python train.py --hidden_size=512 --num_key_value_heads=8 --head_dim=64 --intermediate_size=1344 --optimizer="adamw" --learning_rate=0.000847 --lr_mult_up=0.657 --beta1=0.9 --beta2=0.99 --schedule="wsd" --dataset="wikipedia_en"
MLP neurons of a small language model. Each row is named by its layer, matrix (gate and up: input weights) and neuron, and shows model dimensions 0-127. Each number is 500 + 25 x the weight over its row's rms, rounded and kept within 0 to 999. Numbers have three digits each. A neuron's up and down rows have the sign that makes its largest values positive.
A block is one neuron, or neurons of one layer that tend to fire together. Before each block is what it responds to, as a language model described it from the Wikipedia text at the highest values.

Description: Weather-noun word completions. Final pieces that complete a noun, strongest for precipitation and weather words (snow-fall, ra-ins, Hurric-ane), also stiff-ness, concent-ration, and "of" after ahead/front.
L18.gate190:540510490471484510525451494521457505520525489482536499495482468486482482507506489489487487530475509474476475500510503562493559489501496480499469474535487475499547473512461478537469492546482494478515539491421522519533489533503493474494461500455491485506472502489500510518516493454524508443485504461519489547504495532484473496515474450530455479475524513496479472503474497534530478532473
L18.up190:528446472525514477471483454519480487528460466507502494524522507520524495540469490468467527506503535555495509478502470543500492480507522506458475508495462498481497456480489482530463530522486503492498434472516495504521506458533519513469454467485518500521496503493521516431475477507542506467513500519504447467513497559499547482524513536492501506475541505480456472478504483519514484483534
L18.gate293:522490472508502486524521535472521516496529539515486470511477488523456511452486505516504509538515505496499495507465476504473500470479526500529486521481439465531481502478466518498469487523527506484479503467479488483508459484536520530546484498462516535473500556465488514470505523493499492513490494508523507526502487541525496513486499540462444503480517522456492407497458467507485468513529
L18.up293:458524495503480442482516495465513517495476495466489502484497426528487526510516492547478458528497498526536533486521503493548466459455516448510483512517525509513484455509475494510489490478497502455488484528505486487519490488520521458514501490495516453503485482477525477475552522513474504481504487468507470488474483528448510470511511481512534497485491495550507508479499476526517537522497
L18.gate343:470515500474524471474504489541510497533490470522541489529482519474509493511505490439473471514512518554471508494502482486496488503476528520519480548469444511486487504510463534466506506526464455476512500457509465493516509499494491498544475471512502521435485543506538526488480472493522493518475529524494544522542496526472492516502516530476501503479464472493504450496501459523542514511487
L18.up343:469509516518496515514500511512531519495494464505512494443485483488488473527533510499493529514521495507487489470519540517470482510524457510515496515470492525517536491490528501522479548471533491470483524549471485527493495469498452476504476504456500528490555494479495529494470517523521525430494519515520502482443506476503490471522513557518521503504505477516500492498494444542526464478467
L18.gate1275:532458497485523541498497485525474517532519498495521495470495490501457502564496519441480487517522490537480538502467500524507464473499535536477480482504483532513473487491534545474482519483506499492481485493500476481514540527496499473460517480487519476500513492515512481460517455426499503507536515565517492520486463519489509498541477511477518489486500509499494499496525471529534449488537
L18.up1275:455502515520496528535510491479488472490474536511554499479475500532506464460504508483489527552512525503502502519527499466484533450502508502473467494498512495487488509513536503519493479494516546490501460484478518544481513482497539507539510474478491506509502545486464533489505512522522522504494507501500489478523488513519535491472524509511434515476530521512489508484492481520503497528529

Description: Sports-table column separators. Pipe or semicolon ending an opponent, venue or method cell in game-log and fight-record tables, just before results like W 100–98; weaker, scattered hits on mid-word pieces of names.
L18.gate521:494492487519528498492502473543537529468478476515471521487498517525519427495560542528522514489527490491475512509536454502500532471520481511496499491509513506490510524512505503463500490515517461510503477520484502480499525472515543546483537479444525485446470517500493508523484489502487522501472506475507457495489499474490466518520508510513554485501475542512508531532519481527521503485465
L18.up521:487485490487533495501500490422506485500487505473506499541480460502562499559508478486536538487507516485462500476470532493486533510547490507511482531511522508505521471496497546488503585497526475535501505485511501481484504525503496505503521486458512515465529504470548481528520467512531556483503517495531474472472516471463485472487497496513469516480514499468480535500464509510435535499470
L18.gate1019:491501515510481484518509488514519496484546512501550497529532474521526509533497478549528431453435520474490451541503498539457498492509512497455506517539472541514528494504517494459493482468482503528492470483521505503532473490545463496535499516505532470484526510506535485468542537478498502451461520427517507476492476525508530523575500483508514488482528470484481453514504501494515468504521
L18.up1019:505505510531521512481512469486507528529491488510489531486555501482519462507482500496469468477548508491505480517507497528488498508490513457436519536497475490548474515497541545512477519498480505505495506460435503534464483502538493507548530517510537465510461500459509472505525553470522481518505500499496465497533487492463441526528533523507499508514519498520501489512525481482540520508482
L18.gate1036:509496525509457509472481503512524489470513515526489490504463504532507530499483438528484472493532488497532489475515469475467518524505488438504488491486510465479520509508522497559522519483539497562495543482458541497525456515533521505459510474508489527505485565529513524497477515460502510525568464466495540513511507532460482494489546470486523480543480498489516510480537497500515502479466
L18.up1036:522455500521486513516485501527527460526453524522486513463488525511499527516523491528526490500500484513522505487495514520527504525523456485487507537468464568450502486462487479484505445505496484499511491504480524496496508498506518511473496473486516486494472489516494508534508503469500542486481481499524472503498527490541523486508511542518525535501489539504500502528508510479493470517543
L18.gate1176:469512499501517478497471507511496513485496545467472466483497524508489517508455508482528447525494502449524506502492490512477538522490468491491511502494470493501503518576502519457494457486506536524474461525526492498492501547498504477491512544512510496492524519538525511510507486473486490465542502492494508479531477527505441507477510509514501447528509477562544485499494521516471469548504
L18.up1176:495455537564523475501489473483499543513497534529477522432531481513518490520494448532460490508549546490542466506516471515494474498501482504537534489497529505553520471494495470505474524514557472481532460476509465477451475498490531509458548468494527475475544508536487521494506533533488510493491540526438498503480486534534499502490512525530521506515569470479508476485483528527505505487502

Description: Mid-word "j" in names. Word-piece "j" inside foreign proper names, as in Ajax, Ajay, Shinjiroh, Aranjuez, Zhejiang; more weakly, other mid-word pieces of names and words.
L10.gate23:464512502477495492522509499494469499505514435486550533526456500532528502536529514513525470470481529498517462506485489516526528515547532521478547494554493484483523486453517531497447483502499515510544472496493485498522536520504508508437504511470481492469500502482502511498493483531514487496502479486472526502489548552483528521502514485476478510501507489485525514510518510517550534511521
L10.up23:516486468507476497511465554524493482491510503476480500468507504494542503493513504534527482478481545494496517523528465465518541518477508508464460541513464514477537506516478498530476486504548516515484465531468516499529518516490511505506491514478511489521491451478492517497470480491476506494478481470542500490540539486480543493497496445501473465558478490503472504509491476538486540515511
L10.gate107:519527465518490526505534513475531517508491433511511504505509520481488562527479544537514519512503536513484457511482450524503471505500564497458494514480463431527476495448501483481494484475492557486492530504480497501492492514529486501478501462531478526501504450489495475508471537476509529447523541498505489499447505486493497481516499486484514514507456510490474508504523522467513492520465
L10.up107:490511535491497562540473510490530509517460457486497540514496483478553499531486521500480438494504470521497458487533534557486510521492509550481483548509452504502485546495514537559476519463549503444477522454483506476546573486480497499517510516528472493502504500483427494536501496499435491503481511493450490476494506532512500490500441534482529495473472501457509520489521489472527470536536
L10.gate944:500528479546461478491505507489483538556468510511514491501476480489473543504519498497479470543486526542482527532496533496464494530470491525504548477466482490473537460529508504510548468476565486479522475475485456518502484532513484460490491514475520525486431540485427501538479460518493485466454501519496497492507503517492485475489464496494450494567460466483455490517485489509540500531503
L10.up944:509530513531519520566515504509506476478501468447494495464542528547492504507483521524470485514501531514490460537532450494503461525500508493509489521467465529510474492471521484492519489515464467482494477534509470509497523503491546468519486485519454484498512482507492501467495500509493495508506524489500496493500528510533534507499554527509504504491467516473479450509454502569470474516473
L10.gate1028:536463483510513471546511578528481481476516513463487502523495489515516486511471507485497490520519509502492484507472515523481519523506518517493518516515490520509479551503463498499513501490494470484493528483471513471502456516544455512517529443523518485502549532510519512521496479475483487488495500468502451481475499506457547472509449507518520495504510478499521521484537506502487507498466
L10.up1028:507500518496545496520537477520491498518505510490479499497457465541506494539527529470505511518497518492468506537487575468480484481521485548519501515510473504550521527524471516508493493503490480490523534548438529490520449494544496494480529503486515533550508469524501528519528497495496518495496476485509477457493491509522532463479501505486510502535501473503517469525498512548531498528452

Description: Word-completing suffix pieces. Final subword pieces that complete a multi-token word, often noun suffixes like -ion, -ability, -ation: turnouts, erosion, incarceration, tunnels.
L11.gate1208:514478533512478483485515489582509523528462495491570523480438480454471526456460533493493448542513463519508518502541530517457477518503529554495496509477476481501529512466476546537484502511523476445498485499489507507478454498511480505508494528452533476456502519476505482481534511501502524504467487500482472517522474498479475505515498541516452503524535458485469500509464517470466493456525
L11.up1208:541510496484475449540525506491498450529505488499520523517518490514498502502509463463462521483475451492505523464526484556500534488482523475506516524509525478511449506502523512508444458515530510517501517556498480475506506461503525500493529553545487511463506484525494480493489527497512512545450467505478498545498475497454519506463531489495469517486478528449480499503489476520449500501479